From a checkpoint of a small transformer trained on Wikipedia.
Size: 15 layers, 10 heads of 32, vocabulary 32000, 42.3M parameters.
Architecture: RMSNorm before each block, no biases in attention or MLP, capped logits.
MLP neurons of a small language model. Each row is named by its layer, matrix (gate and up: input weights; down: output weights) and neuron, and shows model dimensions 16-143. Each number is 500 + 50 x the weight over its row's rms, rounded and kept within 0 to 999. Numbers have three digits each. A neuron's up and down rows have the sign that makes its largest values positive.
After each neuron's rows, "raises" lists the tokens whose logits its output raises most directly, leaving later layers aside; "fires before" lists the tokens most often just after its 100 highest values on Wikipedia text that the model never trained on.

L12.gate683:608542461483470528535511574563527480497492523448484485528611498577534454463539484416452531479530542534543488545472518451492522571553543509553503553518486560519531477497603476553516430496446425429482492516422485521564476527486503572491526418452535412516545562511520534506481455554523529513641549575473553481532433484451529499641544486445502477526644465467457408431443471516506456483514
L12.up683:604545415550484523439511569491520484399562528464440518458469549453532467488494606510428491473480458559456563527431510523476538534576586478516539491501544551456483457474512561477495530498484459523498446533429479396531449550496532409528438503441522524513576562461552598336419468549435598418498508611485522530554436424551506560526520478545496498437570506555565495468508474455482495440512
L12.down683:523445428519469490456542475515407471395450530529538476511487479452470515488526465457496466557510469544479507546527498450525505512530456507439593492476490615477485469562520470517470491505509489546484505545391691464513535470539472446513489552542565471475594554478520507426445505537490549453433306581548559474540504525558477584554515448513494480458500519599585534506531573513520555363455
raises: " -", "===", " –", " —", " else"
fires before: " -"

L11.gate396:489497479441471467553495464581497530492523483425433539627555437475461521625468489415524509482557512499419519526535508455428539465549521611576403402494513519408513467463535587481387528486489578482450573602437551548483482508501522493533509549516483500552496614526401510505482402476542545558477493480513468518548454586505560551503580413559439475543561479439430486442421532471529398560451
L11.up396:514589506464476488497484462563454570505530446409517532485480460479492540598465453417522437531498504511443466541529534493526570516550491584582483418397519508509472480399510580512460581439432552554449583615467661476483500543536568458524597585515499485542567549511434501512550438448480501486497410482599443494489418527556490527573517413504464460523479441409470521472520470511490492494402
L11.down396:486501493525588530539479499473505512496452547509584458395509494497561451467493485527434499505522438588472482477521550485523404521504485527456550530455555473595496516522547464537530505502501485551487498517562702449529524486408473524559550505452499494491457474490519452473487586541453444446494008533470467463466491495490430475511493528442524523554472503510572486493546434502540512460505
raises: " |", "====", "==", "===", " Released"
fires before: "\n", " |"

L10.gate653:503459566471414581546480535521540484551485516536522449521479556473546526487444516550482599435396606509480422551471510399420534492555494499506532521506552531587568544529473446421501469576427587562499494521518432470465541504557514506515549464572567587462464565485541463507619535456523500552559553475458533426537495454510531487436504496487528473462525432482518527586442530453474525487456
L10.up653:466463502460557605566421564474528547538589415541500576522504543496598512480473516550553489438373480542437429544425439454504598464502525572470556485425540506528510505428488515476538472597472394514587482502515514606456610497416475514564532570587504505526451542518498492548529521502527479400538502494466568514491500495478480537391508468478607553546466474479583429598500520468429487504497
L10.down653:534461488469538590533381543501540616459521404483505552459498610557505510565428602569495506491577544519501514536536414507516530500436552474479589548452397531500422476382471458460493508507450387527583469476540509550552507508475525457585509595522484515529522526519470498520461470517427544440552639540432522490479462474501498483490447532493512504463515552473612486566547513514490510503514
raises: "|", " times", "phon", "cra", "Filmography"
fires before: "|", "-", "\n", ":"

L12.gate944:440505509474489507484562510599479478457532572547450592473557544533520488430585490512497571497459536566512507585570557514511659455451480534480478482499506489453479519467519614606450557575554465489506446492461544524491497418516470430489557560539481498529462619490537503508474496511568537516503532453525534496584559496473467540503512483475502472523547459471448482462479608467519539439468
L12.up944:446515524552414526408511478529536474542504632583530565461408559503537435446582589469444492521501482546531612480553543493496552416435501489497454526534547431465437491489503451509483500454477517473561436504429487523494492383536486526413471507534482506483459523451582521404546363567616542506450538453555509517529549490530533565598529363538524471514499386539593533532425570514536487542585
L12.down944:401473404522497484532471504499469501457540518554545477480489517443586511419474495536412531587428513487549505440507476513466575465477559468469521500481473521521447553544510439469424439472477512550512488515501863464493514437481449495510525541502491439501493505513480528448450491513548598463484236498506538527531522468492616508503570501446452588552569453527521453547541447528527418495519
raises: "\n", " —", " –", " ", " 1"
fires before: " 0", " ", " 1", " 2", " |"

L11.gate364:528497457547517468571541498539554566470512425480477592478596397508492485511518502417530566435510471588540430505559541375560460516564520527334497488481479525515432495506579490494415572458501514458471561487387559451464474494534432483543516571417556403526451512546466498565570439492661585465503497548416581544523470606465552513534507448528478477463528459401448521476463562550522497557453
L11.up364:497536473474529448532472461508524552439582475543494517449625385407537522464534508468584508472467483573593406595535534421544474513547598519412515502484424562477416505476583518478431567441476505505469510451435551456475507558604463472549529549477575390525463463579410522535595503450562535454486468517463502494557457515474578510576491470471421441492532460393408491483472491576507556435493
L11.down364:458489464498513538488453526451486542455531524492468463432507501529552415474510483505517456496541489521482457466515528458533480493457525478526580452478496502499471481491533538507459554390538452507469505455512725480538423559497442468519531490476549473508449449544487495478499525486462473496497000513484505511543447448480471553499512473480538409519472517533473476508506453471562493522500
raises: "\n", " He", " It", " In", " His"
fires before: "\n"

L12.gate739:482514514509493451490580414508603318491441486550493457418523489510484517392478589441558600375453479442487445589488535525459599507473588469449411498581490425458523421580510472428483484533468518451431509495476479569462474584493514540512505507569399453560538537516534618411455543512524493422562603606477451484547526445413588503469403449478456504472528502449540377502498584505536444599545
L12.up739:493463552558482511400453549545447589489394497422493474578520478563455475531472333531444439551456499490485590449488436515434496412513530610531485478506311550591516473443449452418445517503544502521517482594512530570476453507486474523422590512531533542479526528452512469544456547493561514525526442486569421469551498461533464492534503550432536452498515447389434578423568482526544479504418
L12.down739:550545524458521413587509501440536420501496492548493439421477524511480550380526541508568570469453556549521524604473545569499484494577570421439479479485539433525477545558473484518520498502437399529459440539443531450499556591498540506498501439496542488506505525546494526422439500550430570400507517497449448442512480402408515467452425486530486487494526547453546414601588506414463500549492
raises: "s", "rk", "ser", "sia", "ed"
fires before: "s"

L11.gate1001:533476481523510515537558491532423511432479498465615436573526492526477544492430471463518568492486526492470451583460467483425478502586530512521511441505530533584509487530555532518406561566587490512527410499473599568462496566536462483509527516532484461504521568543430516498531556463525461481459460513511543483585482500486653578531492486539461532569538477518410533505560508470573515422503
L11.up1001:471566479427492556483542475637358489469480493474480452570547487459491562495421566422538559581520549518495436529469503498427507481535506571536503429482615439587454517553544486543437554483566541572521458505458566501440543586528493440499515589513484458500452593537516441578568480518508554507604459513534501524606443538487553547475441459544514446530504445542441567477635554459525566480489
L11.down1001:440523510523600494521517471461426545494531468458527533430499524535502471461516437556499530399477472509428492518528505496511411471478495506471487530397435541512540531508504481491536541455473426502487441496473774530534522475555489452468529491488504484491523523535461515517514497542456473513429034478452493506473458516526450488547526489510583589497481490520443482499499426518536481522479
raises: "====", "It", "This", "There", "=="
fires before: "\n"

L10.gate669:523416414416446516476523542486503480395435409530574545496466546529406500443475543474520591479480410458439421582527452528507559566525503454416499440423509492476559433523560439489433504482477529514462521448450502615492440507440461526443484380455407530406538465553483413522494494433570413464559545518525482515570544601514493445460443557423437568488583538561446440452519419481523520570493
L10.up669:565460460546437502514476520535466578422430499463460536489555420465558499575532547560482578580474482545571473433510573518449530522525537608500513479406454594448467448520490464451538485483573547462446540562466495468435451490596411608523509527518535524501406496489476529512469539576516440513542529632454538586445541509361517502515478493420508450563476550558448522460462510500485456566436
L10.down669:439448451498485471485499427463485497512503462534495500490400499619561543463481529543464498488553490549435476482499434582445524547515533421502530536515496479541483519535562509490453553584437480483465455464440574408519506607435640468421531404460551513540522492511473484448505516521526522502564528525397491435519511497518493401513430539440431601520558510621590468470520435504503457549557
raises: "n", "ns", "s", "ally", "ned"
fires before: "s", "em"

L5.gate1057:496480488538450546480517466567497490466456499533526501516552395517514427519513580468471520459482464499489481594497504468528415477546549453550584489436531567474409505498487481443520424470568507501495514493516457458497497507498423524471459468457505384487515458470436500525436463539519529522531609483497536528471573488438578541492443471479462442499503492580542386395494508368536489572507
L5.up1057:560509473583531618559483542530472557551532470576457572509466420555582463514446528386513463504533467530468505478559494548590504507564470464522510485413563527533525516545422526431437521437445456524398544511557514435477463448553473490524560487441531443512603482419436455465489545536532492455447489511575479552514532500518573527492375456446443511580423426555481495432472413527470454580379
L5.down1057:458460524537555542517452527450454561520567498479466482466445499567549532457499468410523510511528534530532477426552522542548518438495427534520519454459490469489546521516476525528474553577546494481510511561536684500528406406529459498524538548491486511490532529528528483492513466491433439460549346511516438503554540510596525516533457494492548544504478478469475599580491438587538601535431
raises: "\n", " |", " During", " After", " Later"
fires before: "\n", " The", " He", " In"

L10.gate311:552419626405474560565511465466424527484520442485607597458518480538578525520500549518574536525553521498400523562479502549361550538561564459439478449511544535532556464502468545511352499487440505527514400481611557441505506523557533472524474455525440432502479432576440449526522508537520518450530512456488541459509466617507589457545448484569499399536520469436435454566446516454480554530540
L10.up311:494463512560489546522451541504474476569505483545500521534545506532549434560463577533539444393441443446515553529594505503545423453468513554435508564556541502548434456529453508565513528433528500549516509452530503462572522537510535483572532422523498453477567532545422454494522547490479492543508482462463506452370504540537592462550421496462514384549472514528484465501504524376507560427550
L10.down311:519462517523524527550453537458467603508522448598506613406509573504498472495531475593455427594578427498541517488539502496505448475462597489424490391493502466518552450529398481531544509523478551533516540483579658467540521432468484478575509433469516519499548499531502391483533568561477519536522274417518436427428507558535546518449496465504527463509452506570547589481524536483563499506418
raises: "|", " us", "|---|", "uring", "]}"
fires before: "\n"

L10.gate167:491557579487458509550535496519450513430497484487529539500471407578468461459527656558440626460579467591464477488482536497490446523547616508513463597476412496546559380558564516569489536529459590494451495388394526520570553528473533601560504520472511445469492537528498442544496566581526614500521511508388545547517499545481528495538446494508496423522641461518442451528451513476575480557458
L10.up167:458569494541496484527500503499430499499542464521579520432514455564536502489519541543486496457620406567520506599526655508645441457511589543535491508449503451488491424497527572459517507491431613525447487392469561560539535608523551556505571559517500395467465469558472464519448561474574534462526469451468492566523479505517450408624451457412524386565541396561501504537496526487572535553492
L10.down167:506523558519563531517452505469556598540500465507475446426469535515539471471486466599526389518499432512434499528487517456472486405409539514558566461486511407515463525432500653427526484455564570515518469559563640505471540544528438505498556546501520401495494440537504524457520573423493445475456106454502464536540478450478490558527523475452504573507581443490430548498517426511527527533470
raises: "\n", "-", ",", ";", "The"
fires before: "\n"

L3.gate880:543525472609495534511492529591473550496514447446452489509489430512544510503522482416574477519555457501481469455572465550527468538438439487466507485421485424498476532571547496439426526490473547559466458566515510467368405416547528484491460482414542445478572531469443543563499438535575492458510498516508501588508523515478499501492501460546390548549465460535560499491483467525543391514380
L3.up880:590517423470353552438483470517528494419489467549550578559509524427539505508586496493498427495474528585475467654497481490552522518484522465477522443513563452426450457564497626463506510420495488540498597503520482488501475508533538426470454500456592433550494449490469531513417409553482619416483554529437436531519501467422563575496462528461471508513432475572529354440478506488557490554511
L3.down880:480497517519462471532538477480445532411583433475528452499503510539521442507518559409591489508513480482538467454539498491550481465492475554418585479367528504435490506553540515559413521537608474485505439437532687458530442365506459468535442565480574499559544526459504468479498520436520472523509291519485477518469476423496527547477493451477468550520478480538517507468451444560494489543465
raises: "\n", " However", "ć", " Later", " Despite"
fires before: "\n", " The", " He", " In"

L3.gate648:498555451529523559504425538430562463575554509577425570503528509470506545533583541515479463550516503430481522484526491504489459524473450518498425533534504541429422449529540488459488498543489538551508520544476490533461577397555409557530491439554518443465524528412365396576477589531487514466472576436544434457528527558619539481473425552549421522548507493451468543417432515527421591474521
L3.up648:536521510571530574492447528472473460546588519563441509491537382478489521539441575511444415587432468391546536454501538563459491416464429529510498577570390568468465519513524447564511451545471476590526412505504475419452476465565428646564454480509434603536496571504481436566451532533519474426394517404537421459439482549582509426520567525529494509503543511490476555471516543481428491495471
L3.down648:455576470588513485461477587492500375533531500484529514419531390478522497464537467423535537484579537541585489506493498424518497527494485563435478498524540536544466417413517514451580533506506463549536492567450342455469580521496505536494464543503516571538537588512426575568429493486500492502468224473481458502522501476589533489536517527561522557519455472511498463466563546483536451378437
raises: " =", "==", " ==", "ø", "==="
fires before: " |", ";"